Part of a small language model's weights: a variant of Muon for these matrices.
MLP neurons of a small language model. Each row is named by its layer, matrix (down: output weights) and neuron, and shows model dimensions 112-175. Each number is 50 + 10 x the weight over its row's rms, rounded and kept within 0 to 99.
After each neuron's rows, "fires before" lists the tokens most often just after its 100 highest values on Wikipedia text that the model never trained on.

L2.down498:67 59 46 63 46 42 66 66 49 65 70 67 56 40 23 52 30 53 58 38 48 27 50 39 52 45 37 39 64 63 35 50 53 44 42 66 45 47 57 69 41 49 47 52 52 44 61 35 50 57 56 47 46 58 61 54 40 59 57 57 37 34 41 54
fires before: "\n"

L7.down460:50 48 49 65 59 62 49 42 65 64 48 42 43 50 53 53 32 62 67 42 67 42 55 58 54 64 44 49 50 48 50 62 62 43 43 37 49 50 58 32 70 45 52 49 53 61 39 56 43 46 39 46 39 50 51 56 44 63 61 55 36 56 55 59
fires before: "0"

L2.down360:34 56 46 33 74 48 52 58 36 57 48 58 50 45 51 63 38 45 38 76 66 57 31 59 46 54 45 56 47 63 60 35 44 54 47 59 39 63 43 63 37 56 50 43 54 71 42 54 56 63 42 48 36 64 72 49 37 44 50 27 52 57 41 42
fires before: " the", " a"

L5.down531:46 58 44 53 37 51 41 57 39 66 49 50 50 43 57 32 49 63 29 60 58 53 59 49 27 46 57 52 43 55 53 30 77 56 44 48 54 43 42 45 58 26 39 40 44 65 55 47 50 47 38 63 62 46 41 60 46 60 82 65 51 55 35 57
fires before: "0", " also"

L2.down505:43 48 51 64 55 34 39 22 38 78 65 44 52 67 50 53 44 63 37 53 54 40 46 56 41 43 57 52 54 64 33 42 56 63 60 44 33 51 62 44 53 31 49 40 53 45 49 36 36 41 34 46 46 51 47 56 60 38 57 43 45 62 42 44
fires before: " the", " to", " his"

L6.down483:58 32 53 58 40 48 60 65 40 36 54 51 53 63 52 44 41 58 50 50 72 51 41 31 41 53 59 38 51 37 44 39 59 76 49 41 46 58 65 25 60 60 52 45 47 53 53 33 38 40 57 27 17 49 71 69 39 44 61 64 35 53 44 40
fires before: "\n", " "

L6.down678:37 63 58 50 50 49 53 44 39 39 67 51 53 56 51 50 59 48 56 52 24 50 55 61 43 41 37 62 42 65 53 54 52 40 49 43 29 41 66 58 42 54 26 73 50 49 45 37 67 36 41 39 45 45 45 50 54 54 34 73 47 63 45 59
fires before: " ", "\n"

L11.down494:49 56 57 51 49 48 44 45 63 62 41 53 45 39 43 33 36 54 51 56 57 38 39 54 55 55 59 51 57 58 33 41 43 69 63 45 52 41 62 39 51 69 52 45 43 38 38 58 52 61 60 39 52 61 53 67 47 40 36 42 48 49 67 69
fires before: "2", "3", "7", "r"

L11.down570:41 58 52 61 43 46 68 56 55 57 54 49 58 46 37 45 46 46 49 60 43 56 59 69 34 52 61 57 57 56 52 59 56 56 57 48 40 46 46 52 53 59 50 52 36 46 32 40 67 20 48 27 50 60 63 43 45 49 57 33 55 46 47 57
fires before: " "

L12.down753:38 42 35 57 47 48 57 47 45 58 45 56 30 47 71 36 53 45 50 57 53 37 38 34 54 60 51 54 52 51 40 56 51 44 59 55 49 64 48 39 80 63 61 41 58 36 48 54 47 58 52 45 54 31 48 57 39 44 37 42 38 51 47 57
fires before: ":", "2", "'", ","

L11.down380:47 64 63 37 57 54 63 54 54 61 38 61 57 47 45 45 50 45 34 54 49 59 53 46 51 37 42 49 40 52 47 51 49 39 46 60 55 51 62 55 48 59 45 40 36 46 47 31 46 47 49 58 58 37 60 46 65 66 38 38 47 47 51 61
fires before: "s", " Can", "us", "ga", "sen", "n"

L5.down757:30 44 44 45 42 53 51 63 49 57 52 68 30 36 40 46 36 55 58 53 66 62 53 47 47 61 40 48 40 40 65 24 56 69 47 40 55 46 38 66 63 53 46 58 36 50 53 47 47 52 61 46 51 40 77 34 33 63 31 65 40 54 41 55
fires before: "1", "0", "2", "3"

L5.down178:54 39 57 55 56 53 64 38 51 45 63 54 49 77 48 53 54 55 53 61 64 48 53 39 57 48 49 42 48 51 45 39 54 43 49 22 35 25 42 44 63 57 50 52 53 48 46 50 52 73 42 29 35 64 59 27 46 55 49 41 44 49 50 48
fires before: "9", "1", "8", "5", "3"

L5.down86:50 61 47 62 49 40 51 44 51 43 51 33 54 32 55 60 38 44 45 62 51 51 48 30 38 34 68 50 38 41 37 41 59 36 69 63 70 32 25 42 60 45 77 57 56 52 39 54 45 69 49 62 57 48 41 40 55 55 67 51 57 41 53 53
fires before: "1", "2", " |", "3", " and"

L8.down546:58 41 45 47 58 38 45 44 55 50 53 43 48 50 22 43 53 46 53 34 41 45 50 51 47 71 63 68 48 47 50 45 48 51 59 44 40 41 47 57 49 51 63 72 47 31 52 43 45 66 72 43 32 62 69 40 49 52 36 40 48 42 40 45
fires before: "\n"

L11.down704:56 52 52 58 51 50 31 23 69 63 52 37 49 52 62 53 52 52 48 57 30 40 49 47 41 51 61 45 48 65 64 49 55 39 59 55 63 65 42 42 54 58 64 58 48 29 38 46 59 51 47 30 38 60 65 55 33 61 61 65 55 52 53 69
fires before: "s", "en", "ve", "4", "re", "ll"

L7.down419:58 58 49 49 29 60 48 60 42 47 54 54 55 57 56 44 37 48 51 74 59 37 42 72 44 41 47 47 33 48 58 59 51 47 39 52 52 64 63 48 74 44 63 61 58 54 57 55 51 39 37 58 36 50 46 43 56 54 30 50 64 53 71 64
fires before: ",", "0", " ", "8"

L7.down342:41 47 44 59 64 37 48 50 53 72 37 50 42 56 47 51 31 50 49 59 53 46 43 44 61 41 43 51 52 45 29 55 54 68 37 63 54 48 63 45 52 45 62 55 68 56 63 35 29 56 70 49 41 61 54 64 49 51 64 66 56 58 47 60
fires before: "\n", " He", " ", " In"

L6.down526:63 51 37 30 47 54 48 68 52 53 33 43 39 44 50 38 49 51 44 32 50 55 54 57 44 42 46 51 55 49 52 48 60 54 74 66 31 35 62 40 43 49 57 37 61 58 64 53 51 39 48 57 47 52 52 57 57 55 51 54 41 41 47 52
fires before: "\n", "-", "|"

L5.down589:50 59 55 49 57 33 42 48 44 43 32 55 39 42 33 30 70 54 34 62 59 31 58 48 61 46 56 38 54 52 62 58 75 37 48 38 52 63 79 55 59 53 34 70 46 56 40 47 55 38 59 42 51 61 44 53 53 46 49 40 43 39 50 53
fires before: "s", "m", "ve", "ll", "re", "t"

L5.down261:48 41 62 65 63 52 51 49 46 50 52 58 52 43 55 49 40 67 51 58 39 43 64 41 50 42 40 42 61 45 57 57 35 57 44 37 47 57 46 61 53 67 43 58 61 70 43 49 56 67 32 53 40 51 39 36 38 55 53 52 53 44 52 67
fires before: "0", "5", "8", "3"

L6.down145:42 46 38 45 46 51 56 31 61 50 65 62 44 59 58 39 53 50 46 43 67 44 60 48 51 58 43 45 48 50 53 49 56 41 39 43 43 47 47 61 54 42 50 65 36 55 56 39 63 40 59 60 43 53 61 43 53 52 48 48 26 42 42 34
fires before: "0"

L6.down408:44 55 76 35 62 52 59 43 73 46 58 58 49 64 41 52 60 61 47 41 63 52 38 45 36 50 42 58 62 44 54 64 35 49 51 59 52 56 71 35 61 43 44 46 50 41 51 52 58 22 52 49 64 68 47 54 46 40 58 43 45 47 42 48
fires before: "s"

L5.down669:54 36 57 40 50 50 66 43 65 38 58 60 71 56 61 41 37 41 43 22 47 47 23 59 64 52 56 48 45 59 26 75 48 69 48 47 61 31 69 39 57 46 46 65 37 49 46 56 40 39 58 49 44 60 50 51 42 51 49 58 67 55 39 51
fires before: "\n", "s", "ence"

L3.down232:57 52 60 57 43 54 44 50 58 50 51 42 52 37 56 36 61 51 36 44 43 48 60 45 57 55 55 62 47 59 33 43 47 49 75 46 67 61 49 44 35 34 54 68 44 52 29 55 47 58 36 59 44 41 48 45 62 64 59 57 55 33 43 37
fires before: " ", "e", "\n"

L3.down37:54 50 57 51 43 64 60 45 53 28 66 50 53 41 47 44 56 51 36 47 62 46 52 53 45 48 47 42 54 79 70 50 44 47 66 41 57 41 39 32 44 41 40 39 52 51 61 67 46 41 55 44 61 58 55 37 42 44 57 46 67 49 56 36
fires before: "0", "1", "2"

L8.down114:81 51 64 46 52 45 41 36 62 56 35 45 51 39 44 46 63 54 57 60 54 51 37 60 60 52 50 59 50 54 33 41 36 31 39 52 45 56 58 41 52 55 38 54 42 53 55 39 36 42 65 47 66 52 53 43 53 40 59 39 45 52 39 65
fires before: "|"